From a checkpoint of a small transformer trained on Wikipedia.
Size: width 512, 8 heads of 64.
Architecture: RMSNorm before each block, no biases in attention or MLP.
Training: a variant of Adam for these matrices, 870M tokens, 6635 steps.
MLP neurons of a small language model. Each row is named by its layer, matrix (down: output weights) and neuron, and shows model dimensions 32-159. Each number is 500 + 40 x the weight over its row's rms, rounded and kept within 0 to 999. Numbers have three digits each. A neuron's up and down rows have the sign that makes its largest values positive.
After each neuron's rows, "raises" lists the tokens whose logits its output raises most directly, leaving later layers aside.

L5.down260:426467545424462480468527575487448494514467527449489494497506472487519509500476516469494467550431396519489485458586507473545441506468514542432537562489506485511544496524477495482537545500504582488524534456484560517493557533482580553506477521487541472525532488490547529508478489489527561405552455496436469479496489496542549497476493543534458471482498483515489567540571536563511477471528
raises: " others", " other", " another", " what", " nor"

L10.down886:486436580481488460490441546468468437537501481557517508555534453546447505462502435491493538502552497557517472527514512554514542500472513530515388510478474532498587531538550507477460524484492490513518493547525547521447547520485497469529467517564518479557507550507519397435455480538491583459539428529487461509497525431515456456443545525478532522553466455548469491487496481562527497522500
raises: "as", "ade", "ias", "ola", "os"

L10.down882:508431538450501514449548512521519469514528457536425468605485463469498461553494517509569459429569505452425506519504497436500521493533521532468493534549578485535499477481475571525546523527496530532492494465529453466515470531478538537506484448515533487485434508535530511538445539481448485551406460513543469525521518531462488505511514440457394526567410554458520571474512463523498519546386
raises: "ial", "ies", "ization", "ian", "ot"

L10.down998:521502484556547522472523517451428502482491496450509507487541597446371534514536555521519493490454495456472517468486476472423519525530514521521525496459519547433519551454472495467461460538542431524500386533412472522507474386418487524435530470430592520569513494575513457448516552506468403504502467523465502505471535457502484538525472443586571553520440486465544505442514488502496492493481
raises: "age", " performance", "ita", "aga", "ness"

L3.down900:569527513528422466418496562454466451536495442403528473525473463461487509596541499535480516542490457458509487441511518498540439405516521523485448481560470460500542431523567482534462518450578516501482503450478478491503487478491543441547491444538455409495545511540482455491483534550570567437511533465525556484589510509475548561544526550477492500529527544465471545529505499441504525469423
raises: "at", "eller", "ized", " see", "ised"

L10.down15:529483490452491456607536472485537400496432530492542450510516507606514500555468482501464473373486501459494606430484491563495592468514578468522498526511518492470421543506498458495448481550515506559555517490561521565480564516527490475503493480447506478457499481456494502495594415520462524505577515508500586514591442530526468515530492497500528472495494506481507542493491492560423500498465
raises: " but", " for", " while", " despite", " although"

L3.down999:557489524475440457515535485428496551569517470503434519476507565492431487498508515555487499530517468509485492516405475485524572477507465534488427516518498520484532483489503579485512507529467469516487461419548477493495485515514544488506482452467504523470454520548456479479464495522473484520457443492537470483505468494496456545530553571494479487503529479553570512491526460488437477481464
raises: "izing", "ize", "ization", "ized", "ised"

L10.down301:560577494418543454496519534553534449568499475591451552473446479514457515508541435539491523434493521399502481515475508488507492459473512544523433513551478510560561528501555502446549509506497486498451423478517484501530500524495495483428481443427488465480469485510502565513499499524450533524494545521529479479527426495504470488542509452553481597426536504557475540483522535446502454516487
raises: " may", " can", " appeared", " might", " could"

L5.down1059:439518505458429470514443514518492468540533525470513549563484519458577506512492530488487550506485496525566487491492468518597450525561446477557527526544548502503506495504534445441495504511451469460490452467541531460537580545530492599422500470501515524522522525456527538532497538516555452512486512468581438493524521450533499530486472436453468536436536540541461559506504472522515471415514
raises: "ations", "able", "ence", "ings", "ation"

L3.down610:549462532518483439471487548498554458657481469467482508551523571566539444511548509515492474483449509518489532528459444483488490502486480513492508596423510465509517594471454546488490459482493480481480520412495475481515436540520538524498482534469515502484526475528530572419539533489501462505482471554431540519545493506548499502566563513524483442511463521545507472508411454488465513520457
raises: "se", "ese", "r", "tha", "amo"

L10.down807:496510539474402489487477529419483459531452482564535471571519464493440564529469485427515455519547471437555433518491486509498539496486514411526507501532449474583467541413526490515478468508579520568586483554470472459528465497517536524619427491467454527525513555499482580423484504502472520402444560462472517482535392449479576561492488540471492443509509526536499495550529480553451479524517
raises: "eck", "ker", "mer", "baum", "kar"

L10.down840:585543488557515516495529489474514464475542497509517480491542466503515539522534491535459545539534453475506532509450531440482498552528531536478513465513480546488425537544514441538555569507517539514500524475494567500563516545474560540543532466484437469463475519434481534488485447521488467520476476453502514499435480521512505505464465478431508473436493548522476508526548453545502532457457
raises: " on", " with", "====", " when", " in"

L6.down1246:482522507489525486472457505467508542448474495598564495512525465491518489438522457484485500478434476438516538545524536466526475521442526547512548527490451526447461542508476504516507434513517516571537513509482520537471506472544560519521409532478489539459506543500526533478551464414494485450502418510465494494493440464405508466503518499523545529494582422477487517470527423383553552441519
raises: " This", ".)", ").", " These", " However"

L7.down346:602490508523535518499567513486495501504538465510490488453566544482503514530501528527457470464513521471537556475500459493482475512485533471531486509458524478478436454429410534460543487549584488492533490615449503442530506508508487456507494518522519583517459506481486478527506495588480520550538508581501468527480465468534476516502492527493457499476487497524541482562453558464499566503470
raises: "lim", "not", "end", "ly", "ell"

L6.down1068:474410510548477510557498510497453532517560564493489497478511543538503519535511425534457497431515401503554449504477451489539370524469401461459528547481513403561439528557579498486448536475473461528504530465478466450507483511501514447529543561512506488534506440529435563465462461495494500511571544505540513432480541487411500452443445485481469502502540503537527550514511546444536438582496
raises: " have", " be", " find", " claim", " continue"

L10.down261:507492523551464479433520481498508455477444503465465464485518438482551501526518536437496564475543466425480511521499513528532527520578500534487500461507523547532555543430517550457498487468529499521496449510536422455517553519499539440452460525548479509506469516494520498523410492503511477515515514439493479475585440554510509460512465388539504522506471467490487506490522533492515493504465
raises: " designed", " composed", " directed", " produced", " constructed"

L7.down752:434450442540532528535525463509399542473482534481555550467487496542512528488406511351485457434508525456501539486490519489553452479512501549509437496464563473480572527547481462536474432514490480516490508482469495518602507482540476489455508444527518516511515429443469470503525552531552595557504521508504438528451480493525542567429563544519562478497548467475512483491447532513490484473519
raises: " length", " overall", " size", " diameter", " total"